From a checkpoint of a small transformer trained on Wikipedia.
Size: width 192, 6 heads of 32 (1 for keys and values), MLP 768 SwiGLU, vocabulary 4275, 6.96M parameters.
Architecture: RMSNorm before each block, rotary positions, no biases in attention or MLP, untied embeddings, normalized queries and keys.
Training: a variant of Muon for these matrices, 260M tokens, 3963 steps.
MLP neurons of a small language model. Each row is named by its layer, matrix (gate and up: input weights) and neuron, and shows model dimensions 0-191. Each number is 500 + 40 x the weight over its row's rms, rounded and kept within 0 to 999. Numbers have three digits each. A neuron's up and down rows have the sign that makes its largest values positive.
After each neuron's rows, "fires on" lists the tokens most often at its 100 highest values on Wikipedia text that the model never trained on.

L3.gate664:463515449474542471427471538509522467518415515480394496473496542550493566489501526503510477486553574493504505508507590438534436558544485505460414488496488477570504503511512489394519516490478557560520452482490516575561535544520522462494500486525493636439430477551499521483527526503549446472486524524526461520526468544435452520565487489505561476557427470513501460467460463448412468546515567510505524490441538481525528525519529504506546526454489521523568487512538519470493505505558570476484515522458422570450575489528486586490473524474545535483505464427494492480525444533512498487
L3.up664:469464497491471564491534452476507525467547467530520533463550542492464540457534429425550515498532542493471516556524553565570461579556474520517432539484520525491477504525479457488502440457499587490443498466474565493476518404445509487506514469573485536492554487490426468445490504512506516446419485453484493542457508546469570470528518538478539519465505431433455428520458522492477531571498578458578493502487536467567531455525492514541480476449469532475541494496581469522460468442584529493480463526495397520525602541449456508531429501439515549506485498480540500508488477521452538511
fires on: "or", " Mor", "as", "ans", "r"

L3.gate75:538469457478486508520480508505498524510544505596500504574536565462552498509582462473512487560455540453551454476582512557485561469505508557505525496464475438524511513528488484540555474491443544513490490470516503448566511525513490510501502581530503537482455422511455534467482421505473435495533523502470540487565505532564408498566494520454553500424594517526476522464532490500478565514549470546487487483505440435504545403471489480383534568514458482415469510501531524479534476530550502520455476490471503490506433523457543471458547549398550440460466526511466487466508485505481541430
L3.up75:466467538498557461487491474522487529502529498450526509417536478476539470470497461449510471517546525434484496473483430529467523532456502589449504510491534455471430523483499442502515570526512547445508464392474514520543443524430474418462486458527486541469438498544488474557525527520489480507611527481520507547427507538565502540490465483477451475505483524523479555481482436445404548460490477543468516518597524443492549502562530506419453477513485428405544509461527610538473502441490496513427470478498505485480469514571511489575493505552524497482513468415534533514482537459508537503
fires on: " La", " Be", "he", " Fre", " En", " rem"

L3.gate587:512547492480497485543515516404497497466470523511519456560538508453495521499582484538508445497496526522538467479542440447547455436487531417515528553486507593472437493522537479539533485483493502576518426582513517483554522484423473475471468492460444469483491470564499456439534526468450427494609501504483484520528498437488475501561497492556555535448501572512522520520456540472449452496560481586449550459491491475544525470494467525456491503507492564490531546480483506471475467562497529433577494496495482476456453449399484493576500538487467463463544474475600457502514511579548542454
L3.up587:449593488526516491569473465542446440430515476496582523515506436438555519524584463525504488490494475526526521524493563468520496552478478506508532544484485488537469510455472486552517496442488539509562479552538518498552504535414429540421435484470430621494462477601456528490522537463475489527511500538517490542513477462537490462531513505468521544492479497578411511527460488479496440455484463555437495503436527447539468464554473548511472562469523562496481485438501494433469502524523492464511460490537463493465517400460487486561521490531453453401524457543574533502503469494502486440
fires on: " made", "all", " took", " make", " taken", "ah"

L3.gate477:514507494566567530416480542464512510525476546511504476470607549573478475422524498414517482487516513466529475523556368500493485508533512534489445513521472499462557421441488532443507467511530469501518436519614539500468528507444526515460406443497505549517502483483556534471494428490574466513551501558562459509463495586541526487470464529465516477516508435525468520510520476482531500564502506548554504456487470448524506523587542492486495542492522496552470494517503486493560470451488509481463592539458455467522486512545557526457499453476501487510479542517451507537456482506519412612
L3.up477:503546526526502435482418514427502538524553479500537534496566536558493505481510490464430573545431520600521498497448461511563549454494472519518451543528538447505453522417509545466460495568507502616586488512538507488529511525507462487464396482481559542453476515448561500511490382489496497444472521476542475529496561562444490567490477484475526488490507483514477441490519524495491458544517510496494534460406462428536449453497521516458523505444499460462503449468486459551536524508486549500512529451458506576511590565537430491464516475475519516516517520519497460463509457488519507589
fires on: ":", "N", "):", " career"

L6.gate435:528492488582481458535507461486447423465424498526454563527515533522505503534486436480524511473525557565484490491542463517511604506434460481532505528508510450490444531570446488523490494587509437417447545514507465492486441550484487486465545434475514498509493467492597454397549482547533427483460463520487487550434482480548514508503522504555510524471506520453447452526476482521462499462525472470502421485475476559508474526527498464509497568492509553476518480506497507512527551518519454545515494498513553498520488529497471478433470424575468547479590490450532464513476428497505406641
L6.up435:527557507593517453517473405467468459521457534445504455508497517544482499466502487496506471514482520467590510510513462419546498499482429457478510526574485493476451472479493531488515453541546469542464509559539490505497516487481451499455503495471428536554548588531522557530555499532505530499497526496479492554483531403573504528539526463480472534517565517502511515488543493541536468425473470465473515469523510510517492520451460482505584511444467528509460532467573480573529538583469530502486553525475547614529446541520398526512430463431561513560489546545489502535525376557502519526
fires on: "g", " ag", " Ag", "leg", "ag", "eg"

L3.gate37:532508559518470460491448441536471511496594472489480558467380504524405520438536484510478538533573459462492500421542529436512514517475456596539472504525532529549527481444493519465475494487568549518511458496521568524523573547532568478522453446443516494555419513451493502476439554554525481503530495502519507519502495516460477508498586435548512584455562523453548506453453450523462536486467517497569461552488566486522523510530438496466512551469495529472588577557464499521466449540505507506485530497515429484549478489535512488463559572454533497498516444455503496505473486469517556526
L3.up37:471562492464511519473465441468453526536573497550522482521454563488474585489538525516477515552512465473497492490503538444439497521486542551484491528572518563553540539480516591462502483495562498539576455536450551531523485475470531506559454434478485490478516457460537492485482501477538463549504505546487463520532442506472462535524553445518512481439518446456505548485534474511433545421474511495513490524485534479515558503526428488435607512445551505539547504496445521541516481558449473490537506464532494559520499580548532524445549410519537482461521440440459514533373460497570583496
fires on: " was", " became", " =\n\n", " is", "="

L3.gate67:529497531457531482524471497506527427497490504568572512494561521498498515510492442558455470505446508482513524482571534507554495493499566439493514463514609490522531476529428579468451484462535595529485508488509533418481481525531553481447508495491534442527527479471483549489594449457524508528556473478561567546414522458501487450567487507587505430528414543554513548511434467485430453524479520497491544486518562535521490499547481485492487524461523466474481430423509463473475463536536508507457575431547530485414518540535515549499454490488440439506524529515533510459546458509533490586
L3.up67:509518509507512556499579545532546509555490527441483511512478526546377577462571494459515536488509511552480467569500481560557511519484446521527486550507488464502529602410469550553554478486528538515509480538554471505515567441510485483510459552483513457493513461507507490509523463470488486462478514490450563497537506504503461484578498571463525527513552528466501428523505490548524415495560556458541437477514513556507479609534538549472484512508569457508525520482500394428460401486528464495453520589511505536449477516460448539466453488535518531556509490500499530502508460560480579463
fires on: ".", ":"

L3.gate312:596547554532464438500538505445509514518520469523494582555529487539467474561433515516451551542572531592503483487479529488558460524566392494413527575500483516476459508424493536541581489519482412467490445515428434535476492496537527457512520499506544510453491487514521493492528492482424468517563467510459504470484458451479514466483538456542593465557480454531518495530561501547458547540508596464473481539536530467503515556433426464513476441503480484490499463558415534464509508506511532492545552498543464526466490441555527510463492499530487447512520451529561489508475520505444492547
L3.up312:532492505563515430514485484522518526483512498471548470480489490445538565457406504466546558550467509568533533482524506567458450518513491509483552510531521525434528551467545455412508461527529524505506485536472460558477547511526481567383515522502503504469506496546511540437489439506487538542549439485478522582522487489441462562506475472545572567561555421527520495561539514532493520476436500531497480454523475489523492544545491442547466460431490572458501509507446541485514535394528454549527547514474504565496430463538523531401456419504506489485489503476559554494477453520436527537
fires on: "ag", " r", " Tr", "r", "See", "ust"

L6.gate483:480430583485451528555529452530544515517543404569511489495542510482539512526447505495513574494546585545523500470506462478485528500479488501457479443518499479513453526512537500520533528473556482410552450459466530507461443491515498501399459464472448462477557499434546532434476559520473494509542462524496508553496504510517509513498501543519500528498565491503464538535490596538543438488439577509567446407521479521460510584479449492476455532401538597504454505527464508450549502466582528492547451492496460579459494517539506543555490482521486447517425451520499507482466554480445488514
L6.up483:485524480502480489457464504550467490482480451441454523571523506502422552477493507559478536489506589592474476464543470486462481524478567556454516574518522509514496459476504480571480596507454484547513491470484526532484421443554506520475491434489420451493529444520488503486517501446515522507518463406489552570494515549542524514516536489499495491543519481513477523522470565503474433470465551500499546503514520408517499522520378399491495489521584505569451457533478470471532461491553535453568456513490448485405455490543512517502536557529507482485476475471540481541442560584456450551
fires on: " tr", " Tr", "r", "tr", " were"

L5.gate137:529541484487436467445470431503515509469492473534500530409511471508462534421505534503509471542480596537512518480476505498552525489477546450556513448494493522534520503468486523508479554548528582486477499508440489539521420520566497531487460510499487497496523500461524473537472529455525585499546497551475519546495433525469549520451495581449443477562463485497547548534438500504514518548516555505490549483406489587465460481508502541454495516448523499492527432465443519507474503526530488549492592485495456471471573486524528424529466459513493409587518432505537444479583456595491414571
L5.up137:475547557517590479438543491533484473474472421514519481450510613543503514472526457497462548509519452514561513516455594466528482458492459429510451504462445472474428497439516515511508516555498531510478443524522557556541428613599521490470497492509487498515421441529482495542472552519534499472519479508452464447554482527553495503493595453562523499516499440510571451612529527553465525536521479444580518501516485478504485485478482516488527509444534524510521527541493471479491440512485532509522498492476452506468480438511458510513499557466533438451553477480489475475574436597507452499
fires on: ".", ":", "p", "m"

L6.gate268:569461470485455548520475466454441502491449608491543506509400509482464510560519504560502590522449554509454480565486530541510490518487479464514544513524447554484474578476444523568431477462517529546451486448474492518505480529448484515544459481535465518437550547468469557462528495509501501469503462484508437483471519504470494497424482463524501525468544512500480503441448462528497561489438516452488556513528466375485551516482567549494519500493492520529539444500543459418584472538553490483455486490488555421476552532498608458472425513483406503503476531481451556528542503462495522507
L6.up268:540378537514448520483516492532424440468502553488474515536420550520496491518536475538469498477475585509528499493506429510538488472481490502474484428563440508502517468464458498497537516471521490552463504473460473464360487508521435524513500548495487483450547467463557487536536496512482505484566516450447516517445465532542467509431429513445443460504478431435508565467535510530587501508477546446561514483481492514503553472493552544507463526533564567460497505454471564554488506563502575512503445524524410464531506503520532489536503521449511397494467494488523513569605455477529508493
fires on: "-", " and", "–", "/", " or"

L5.gate63:471426488476539465489480508478447509488488524513497488477516429545496513531448509532438454515538538494445461457535494551469510492497551520552429520509503561466502465466519585589520502531525476504542547531377582519424509597472514543487512451498458502481499451453430516475488488513541468576577448500525517472453560550479490522497499548523488503488503461451468496522499485531506521411540560562534450471522580548516535572486483491530525564483498501521504510420477509535510467417501526509457536553491535435495461582497515417604496502466487544526488440399519548483503536533518501472
L5.up63:499559462535467476505488462468532522541465405496485394461395502493556535547505576520571562481498478514509471486432452476440584472487455465494512467531564424526482449553532501449516487458528530495588529528459441545545549432504498499435501502505476504531481507529467444448529489518509465484540417519543507536485496548510518465538479534393565483509473456524504556527522517525454475482476466509460444446532510575545488437486538505446436466542549460531481450462537492587516547464459542545446477498493478496466484448514436508484505523506514556507510483431570502519525551509561534533
fires on: "ort", "re", "le", "e", "te", "pr"

L3.gate326:464519445445500489418436521499491529558543501497521502455439431470471565485485544614471532456550450517542516539513575495533464569486434534548497486477447552595514468470436431441539514564509520477379467541498523533498415477524460490551474441513546496500597443503466462509512568536554498504498533470500460562543496485510468500426491463518493493494526438536551536486519521511471497524525504532503507529491578540436524500500475459523506607473434501508521487490514559526493536501475514457516480469447548463508560458531452527533465566454449475562525475549548543511483498498468507518
L3.up326:507470509522536485477452502513484486492492575493472519542508438543470511453472503524486453424537444509456469502572488514513464520507516501485550471524526486529416482414486477507472465458496548499477448596531521495442426470469491502541537522552538487533553456450537483540463461513484504541452547536502557544554487496463481497489531427523506510536574484505507530500460525476486446527521494534543493469511590503509545554542469496469495499574454497510548432566611521553446482555523506587591549490502566575629587512459494594470522517516445565513478479520549486508474488449477510480
fires on: " and", "=", " =\n\n", "\n\n", " or", " is"

L3.gate574:475519525467493414483562503495475489500521535480452500438568553432510587432464485506457480559519546504540537508511485416511487488546474493529430492508447486501508460507516501542510513459531507516504413575480500515605539446469494495472466412474510441496463441475450522450523562569505492593515494416486488492550431473471502436522519490532506528504450495498505482421488499439469502483487492515515496518438544504536516453530560535508474535529395433447539598508563473511491448516515484525552503558472473483505458490443502421561413544496535540489450530588490540516510543527507514520
L3.up574:481501564469452535494472527512522383467548540432394510508582458464464531510484451532467456493546524537494530532593447450496433468542536486470466527534516462532429503499559485518534426528508487490542456523524485480558491437447491495465552489435496477501497510529450506572499531530546492561498511470480499464509441511469532465506486438468493532496513467575436489485474529502420461489564443475487476513571516481545604494452484515537536504470491430500525531495590513539472472501533564503477503511474448461484383569463476505513506497517537498434469519539475445528487562523404461522
fires on: " dep", " =\n\n", " made", " occ", " make", " took"

L3.gate378:514537496472414533535461467499486472479566522445459509508475485508475482538464457551550467505505546533436473544542522485448538456483500488531529509512552450499472538488467579545449468463515497506526518437495379485475488543512453493485566544442456545448474556490551476487567479483582515524492487501529474515483513421560588509510521489529550530461420558533476458522522546522484465508451487470475512575503519474468549564431503521518567501452487527483566521521464458446477518581568534482480526530472369501465497458514401515591539494501405525492478494497477532457450473469506540522
L3.up378:483571440543465468473485520468502518531481482439545503550496529496500542566412522482463527516507437567469514552497509462557503471489545497607475497546439529466465478572537446565581529508454440598492548474560487537525487575504402449425561550610560528566481521503547527504528509469458522480449447514535491525524473467463512539487506457424475511529450484513531495504486480471487483524519485512510566524481485455528522500524491525492511503443530491538513528527547451558479492528492506566536457552496542516493509467422472519526507480524462554562496498432543448484405492485528402464
fires on: "ag", "r", "l", "arg", "us"

L6.gate114:544528589504482497420424563499497466491526520520535461466463465544458503464540565481510438473482543466489459424503545536460567515495555507465507546472500548514469535498501443475510528553597481528510547447461494485443475537428502524535474496541501544524485483486440512415460535489428486452517545545481467499501504463504435448480521417540526432493528478549476561506486521565479504539520497479519528433448504550502486542506459457540456459498583506447522419563497577480454536527472524495519540483491489523501485451462528463413481514439549553465455492514513517451402463575423483438
L6.up114:482516488437492483468464441404446554488476456453462550497517466497510586482494514530518537521567493466511511498405496558519572500545491477413544519473515471612504502460535490505536381505574521533487500535460570588478503475564501505459557467518534511534497393515507502461407502478471534508525523550573483465526557470547525507520484535541582448474454559470527453472506544555467476509559532432486511473487551493517472514419505519489514463520579459434466473487479513479472538500517467533574486502511499475480445546474520440520496513526517548472448539482534455510480522528524420495
fires on: " to", " and", "1", "2", " until"

L5.gate189:555512468450433486494465460477480529497441541438580424501413433464432495454492434529500441553580473499455408521497517520548456470479465493484540578527541516532485521433428505522510460488554444519468573513466410444529553559428482488512517523469505508466452513469491557506525417509505442496482510525490500470513536557542488530541519520457501523496412475552470459482455472502513513530475538430566501497465504520440541456503461501513525478525549537543542517443534430516548430527508497577499474431480544523506483419433522466483502557545453488487512512505484523575544535462534496485
L5.up189:433392501476461483502455580451480460465422536480502521496481502487493529482548483572496504594522522607454486447544438525595390471506474449529496505503515521557539508501438539483429497481504491499518533455527531430519436531522485461571537467442467507479508509470481409515562494543531442492481506508555525572518546509551436505429487486475498494444441447510476516556497518514516476492507533525468493562481450545538478513516457465513470558472437540471515511511491443509456468514510531508511506449483484495452463412464514531553509408526506470567495470516475514552453479550398498491
fires on: " and", " or", " most", "ly", " un"

L5.gate354:554513509512415489464488452546517478523506401532487490430512481463498516519510601470459537485515539442520412507442404524439559481486496550528485405490489395515538517557530536512496519499504489517532518523492468542539525431580503480518440518570476507437447517484483517467453524451542512479452480483508480562459497449497443596489541501493499463426510488536506410495518459511552487406453528524487453469478495558522470483446458471479562548557578436484481455498484549575504548534493508532444535485529494509483474490446555498496450458481546483498463485506514492532439536520534453560
L5.up354:471475509543514544510547456476550503444473527462560517541465484438510479473561492489431444578537477457525536460489499488504492501462495532540531487479545443429511502464499546518485543515520426501548501489478433368520449505482436512499521436450556528499425466500487522549503546506519556490515509522507549552488535462506524504488532523418506458461512555406494537402553491483516485465548499569484518481495475505570502398515528521492523483499513432501518456469548536490480549579446479468461503484575628492517577497464555486494577514533502561438433486447467520497533481481488479549
fires on: " W"

L5.gate701:498492453525479537439472465542553460513484443462519497530480507462448534554494524481513498488470501481472522552521519460568478474487491510508540425536532520496469518521464562486454419512563527528559528501488492583462570468479518567514496425528544568468412456482563458522515504539476425490488527515401510504476464416518489495521438540518442529506498512488514551510427469556445559527491527462504425486513469487577548497508543483443479499415508465494547455613511484432521468544460484623516530451467487505483456479450501519513438450473497540531470503411579482478553522471530483502
L5.up701:545476413543438527508441421485512441501477526498514562531479483546504491427432500505423517542587568550511542428514547493532523442486430473464481496527423472551514555544469531506451505547472455439455484439521408451491582559544447486565501534466486534496535462433529469511517498450489539474477510499483504521496566509556519522491540497436493558454545539523486505521462563515511506493462499535482556509440488553508464569421513418463536500545480444539521488545489526518523500509422537530521540485467472512423477559459461526524498480536426423525528490471447525456462468529522523492
fires on: "et", "r", "p", "on", "ash", "it"

L3.gate9:523481408543523490467445521485528490498511522460448430522547499605433484507541497493507481542475585472504455468500452410418520471531473467479544513433542518500547488434458536466563501461533504484460486525536530487466504460490539508480481470471530532474536508537502478569438432479570464533519458477513488449479490490485551374554474527499498517465520510512487485439550506503532562540459467479398481543473506469435462462489464545478473504529537485529457514486477485566546508518521577503430544530578445479521483492464459536543385531462400506494507561483504487471468507439527454445
L3.up9:501442501520528434507490508464538523483525541388537504491486546599446544511463468512506464541421535490526478495496570508490530457558522487549466444441503455481460561452530559475447483500536543529522476452604426471471469504452479478489483408497482611541463540566459535539509467470499523492503506510537518391468525517519527472459565567533572521514531453513483501488458501494458510492483466422449461541473486491475520565521459517499464447509533518474526482465492534542487553477465546537456531510532489503513515498495483493504380436454387532560466496494577503513465461467502468470
fires on: "ver", "al", "un", "ir", "1", "ing"

L6.gate45:460449511431529456554513483567568484512498475458579460467558522530523403523544508562525462453429467502526553500446485459577543517455492530451493496481503474514528483491534453466448471578457432459427521492456496501493482535505453504575511512452457460474466521485426440492551469518474512395500480538468508500528468496546483498495437468449464525483523435475466526534535522493465466498469485473527506391468470569479506506545471491537548522464437471519523494502493506515508485504407507486476384493438501533521565455497531446541548501474491483473492470504655485454441498490476490525
L6.up45:436464447435479536505432412487454515531544524458511530559490517544496453482489556607522494444574489513501451459492482463507550521447491486425461497504483492496501428468481454541526420469556504548468505489546574579514448477504452490501501488450452607456508471554462541490522540485448507546517527462569517448527481500490547483525484477509589479446513468510438479449489538523531592507541526498474461497483469548512512470479513533487574502480530467440495423486516510552469456489533427526500464419536448444467553477520519525538418477514500544464600437485483449493478512533487487543
fires on: " April", " June", " May", " July", " November", "i"

L3.gate40:566444485545574568494430498492487491477501449518468533547498571525580502498544494454444539530455511523540500482550440462545501467497606601433517522492476535505521471550501544531553522471498539491545453537525438560496491525510533504439482440522532481487529504533506528504486470475464492535478558524527552425492548472455537482534510519521506514495399451452487490561506464458509495447491498559600546546458450547525452532555573479527455547438532455482498508443492525497561498484492512507476495421507487484487474513511436608548456483456496447495444519502527534447462573416479482446
L3.up40:482575483471526471444516511511468485487501478489438436560560579522504474479443476556404504534547487471499500631502475480474465503532489542461469536468553517525480407466528557504516521570486519441526493516465483520525480525554474493479518493443495471427524551527481468454476435508514481485505463554500503443478553470523482522546494536477480483507492543490484501471464511471527542620493505504545575517474534448571531405530507486527570562542550504538446495561391573536521570492490584465470506503465517527515518426482423486531515503417442504550517444515527520488465477513555477500
fires on: ";", " ;", ":", "):", ");", "°E"

L3.gate175:514537513452445492495459429513517537555453516482498515468500481474496505485509484483482494492525471513492532532498522491430490451485458511475475451497551457562517525529498528486498435401553528498499496505468550540504490512457490473462529514419415497494548486426437479440485501576498468526506463508497596505469494440538410550586501440472575487463485436530588504466408475537486449503471532466590405540495504415490515536524560487465527492488565496461482469521531515476518452577479573430505488499503480536558455599484534458503458462464525485511557510505494422509491407480518554481
L3.up175:611467458467446548523527539526506426454475542512519494481450486498455481456490574469456493529426555475481507536480549520484570448458500461489516567556430427473531480515472528546508460465447530454533510517541531456506506470524477473573509369521476504485466534458501516547514496491576476480472476497504476516536511542523515541526496574458577458431461528558513486545489463457467578539540437529579511482492480554490454472486482484500452433521530469480404532481513486453470435512504514520451519546470555490491486547540553495593522471481451519476527516496500530450431436504409463528
fires on: "h", "is", "ut", "it", "on"

L3.gate737:581521522609473449423543486491512573512531469524501502557484534526471559496498528512527524518434478450507567552519556491471530464504470535557524469546389523510515499449446548472440525470581533514529508452553475453445482534450425525514490552488511472558457526458480545566463545520435472542520483482478546415506530475523507524548429484483443571455561490513536474527492520577486425461511574459444467435521448508480546568498465501561437487440526448516521501484582503440542501491511544498500493547531494475511497532540480462456483546462505520473500431491511559519540454494529532474
L3.up737:449478495464458466541562551513542449492487501467502467414512514446489548458530553486433519429506428524471530514538537514537496475548473516510533532546507458505529510545546483532357563532460482517531510496492485535533478531500485507564444432442497513493556522538521466489502506516441557505480477557430562500517541513484492559588479467467456475482491466476498504474485422503576476439487461585444490559514450444506519487539543544452425552497525562575440486574554519487531482486465502486477520520465524556455581493508460464569566456464439564486519478497548523504456569504468510465
fires on: "ly", "ent", "ch", "h", "ap", "ad"

L6.gate84:539499496539554500499459532496463484488496444543476557438552486450526398471526477516537518517493536486547503439473452520497511525462551411488489469481508527514603533496511494512438437563509463537558537486502460535519521513454506597504526492556546488488530585503536513438476434489459491534528492454493438471461487532530501438515526502516501409528567487494465453481463489426569531526468576457509454488457577472505477455503498406514459558522508476459423589497482476480441488449492500460511417485490450443433506551542497471460502422472473496501456498540500573559481491538449513565
L6.up84:620497591620488486497483483531529509515427558550480560526513485481503578556455536451482538531462508443571509498546483556502546536556509528529519508547537505562475496495455475566486552485557438514533475490468501487406517476481456508521477468540504424474439510436478459534529491490423446471503479491415531570552555483502536477444534577525490477551463482488481520492502572548510493529537575542523464528560497456493513492474457618559469482428522507461478517482583420471497525502537465492509484470486506502444512520521529505498468490413470536512499508534435508537484505496491484500
fires on: " most", " the", "ical", " other", "20", "ic"

L6.gate424:559483535451510440472520454573523525488510468463518422457447548472425516388479470485484515505532597482502463510496504440506413525502517475503463522450565466511501479446537493536516526526475489506543530555512549549516497516547477405496472423485500503494567483459532525553508513480511469592450473522533556603523542475463552534536502456554425478438432468496560438476461521473472492535494494478528498580504509497478507460524460558458563507491547499485464493553456536468533533582501494531484602479486453562526428485496546483498478525491495448532519475437468505530477443499470455584
L6.up424:454462469523491454539517497454471577466506507475527495570454553537493492525522487531475504541494505481492495544471475464457550456517455490462434517435522471480531446483464554478419496503489514495573461542543465504549470442457451477483521550556532502472489523556472524508568399542447460484479485513498520572543527583448521588476527547498496414528433532444446478532549559453524459489567506546448464542509544429507545577523510588429538525516569481494486454432438424529545505518535581487450549539491472512510427519524519446510548517482555456497567495528477520494503508503524531513
fires on: " of", ":", "===", "ag", " gen"

L3.gate270:522504555462520491441474399547495546475500500479565540456458423423521493442478513492467494488476408482461531484516522515510475455459465487564533472490491482467537507456541503460487546452555550529529503501585542529556485464460501525476522487525558513537510531485446529505539490531449470472456545510541521570523417518521495485466458549518532556496506567474470465501478467492491536450477474605539530506502476447495430504424516506520530442523546514429511526486476504481457520416504525519502556435552590507450481549484577515579496491530485591521567423539437523410522501439463542497
L3.up270:407485522474523548488534519484482503514505453509434498555528484480510495552538460515567465482543472529503478474485505514635503530519555437492537478420488539459504510469524551488545555514512528564508506502495461543520431482529489523554520462514552527496578554462469558527450493519469472490437503552518549488525486507463461507534502495504558514504462575500400481506509571429475488477458478489501558508476425443547444446430501478524518516440527522468523520504426422594459445472487519521485478506490555454470467375435514573571534558469448504557532539532491507490535528481469562522
fires on: " did", "ong", " By", " How", " stand", "row"

L5.gate387:532486463536455506478501491521487504440487539477507468550461490524523434499446492460538505502531563488574514587457416484504611466535443474474519469501507532496560481521512436536569515495534483547482574549489451482580480485524502546456477519556467519533522501546526498502473506538490428476506421409465574485523522495542462553473523482527563529496452453482552544506503531456480402521545519568440510484499523414532527556582493544469485523480474497470536516497439505488572505545512525521451627515511520520450519539498566507514490518526520500520526521423379523536564528524487496536
L5.up387:566532515560498488493509452481442570475445472420523493507468517523496506469461489481556466480451525515487481538511539478528606508540433507486526540527480480506469511564584487534512553446535539462430474514479474440488515477476494574500448543534554546520548525507414499534494520546558480485466459486540473508521478489520521499459553463551518435561521502494508492489558517611465419496475492565461514474461505486494512587442537551487465482480514543379486404472477465496493515569468534498457604451470483534512546487501533486493389529489467517472560495480467561556533537538528541515
fires on: ".", ":", "ag", "/"

L6.gate102:499477516568500561499467556529447545542464544531489511435489520476503470542526429493478499508482451534586467484454514498417496517530433469551506440474552520486455444493511567545486474564550508590514559514505458443476470519548520534525469473460485421499502487496503482507511503445589540528542501485476523438546499522517457503552541515401477529572420461506501453503496561475586465488418509496493491450517506550508459490570488551522484503490501515558484520481529516550480508479516511484534515571464468486508611485504535476470589465498467580520523484526546607560488407453462517462
L6.up102:415447449498464512499512509522440474486510544549480497435448526518487546474512529555453407490460484499436524579511517501506554502461472468525502503510447550442436438526461525580461506505549468513525573508472502470473474493512499516489484531523447474487550508485553518571510473470532439465542483534538489418495453551451503575505534460428519457495521476502545465518452535482483438553489438524536548550534494482554553486550514494470533539477533529517468467536580506518563493455474502514583470482527543494578556421506490496529578503578551495485642492505532595527523539463510527484
fires on: "ad", "iv", "ol", "ly", "v", "ir"

L6.gate258:476543487442518502465488539542549457428451500494479495527516608527531507482497490505461553501500529523462490502485508535496510462471507535556497525467543571536507505489491493421390442511465530491536450534422475464536496457507472545449475479546620550519480558504510456421527476487548479419486519510496454392496476429508496561428508514484540506454529524490472526517441487544428478473531499496431538394554462450535437484492513460492560504452503489500496469508488539516513577513511379515494592515523475477547467504501470474517537475528482501434463542578472515549534432506494486531
L6.up258:533546506540557501489409512487581583534459447493500512506487483493488528534583474532497482519450490537499534439514452552552500504458464554535476467418530527482514509475514500530496493567513544443466426525537503460531528514482455537459472462517529486476486463546520473570557480494490452424488449477510458498492502426468564518541539452477556437385514464486488469524473587522494546406535473502470509476545476508498474497504455513524527498515479456491514508469514531496491553452528485421454416445449432449527532453491531561481446558533437503501559488644546550516508492529467453504
fires on: "ri", "j", "ar", " every", " Tri", " La"

L3.gate458:533492444499579546438536451492547565489622507480479538503468467531517491573476454493543511477474501503482523492492552542480527441566459484479468543443566496537513534512538522486508458538486515546549535500464486515560453519539494484535493419493500455510579478469482497475512539472534463457543483475325480507511478530480489503386480456420446429525526493468454529526514464506464503493534497455479520498575513491562486498429542507475538480546522529471538475556508461438473547494503429431519574446493532516513453527462574532487494475541508435471494533509456429501547485490562487555
L3.up458:467462488568485495504527539523557535440620495536459478537439465546528532573443443414501488449531522474581481506471511468552494444515434517510511494459522476531551517527488456521471533514486570532478456561507559536566540520550538572495451474457562474446540514495457519484515489512478467442490537546542567496480426526545575432455453485520406426488553535532488518548531482559472425521541470534513494463478503513517492474484505500438542486505485470551464459538529530466463542539486449514488491531556562509516548501498563534549584443516533455553518544467546440550535457509500506458
fires on: "c", "ast", "ind", " med", "rit", "b"

L3.gate592:551498465573449550482552495472478504539531515499509461469517517511507445522484493520465565468509465518460504514500469456493512482488493508477452491491508541581534459412534497487501490482467525427494471496530569610490454531525492527563515574501476530441504500510490423436441524521460466382515539467449522465506471492532526502463540472495479455544537433496516522547535492547456565549495516474473535491502480461471460478529498525522532507556485544529423480463538497558574556541455581451502507438528501535459555524474542545565572451445552514568581474530546542596516459521440398498
L3.up592:394454493444529506532591520556475602534513446528421540458582492536456495495538489525548561472492495519539495495549417455435515470533563543482483480410499486453539575516592505470496557525451522466436555497580481520464512499557489497543518527512439546520476509458428516576512503468525471514462454477512551500465466499460538494496605499473492509506483474421448489508489510447503494483508523596505451491543436518488420435490487485455574482470460460460488476541501494552461463496502555529461493539480508472500516442446509489529493454522511560504486507542521540552477460463466461536
fires on: " April", ",", "i", " March", "42"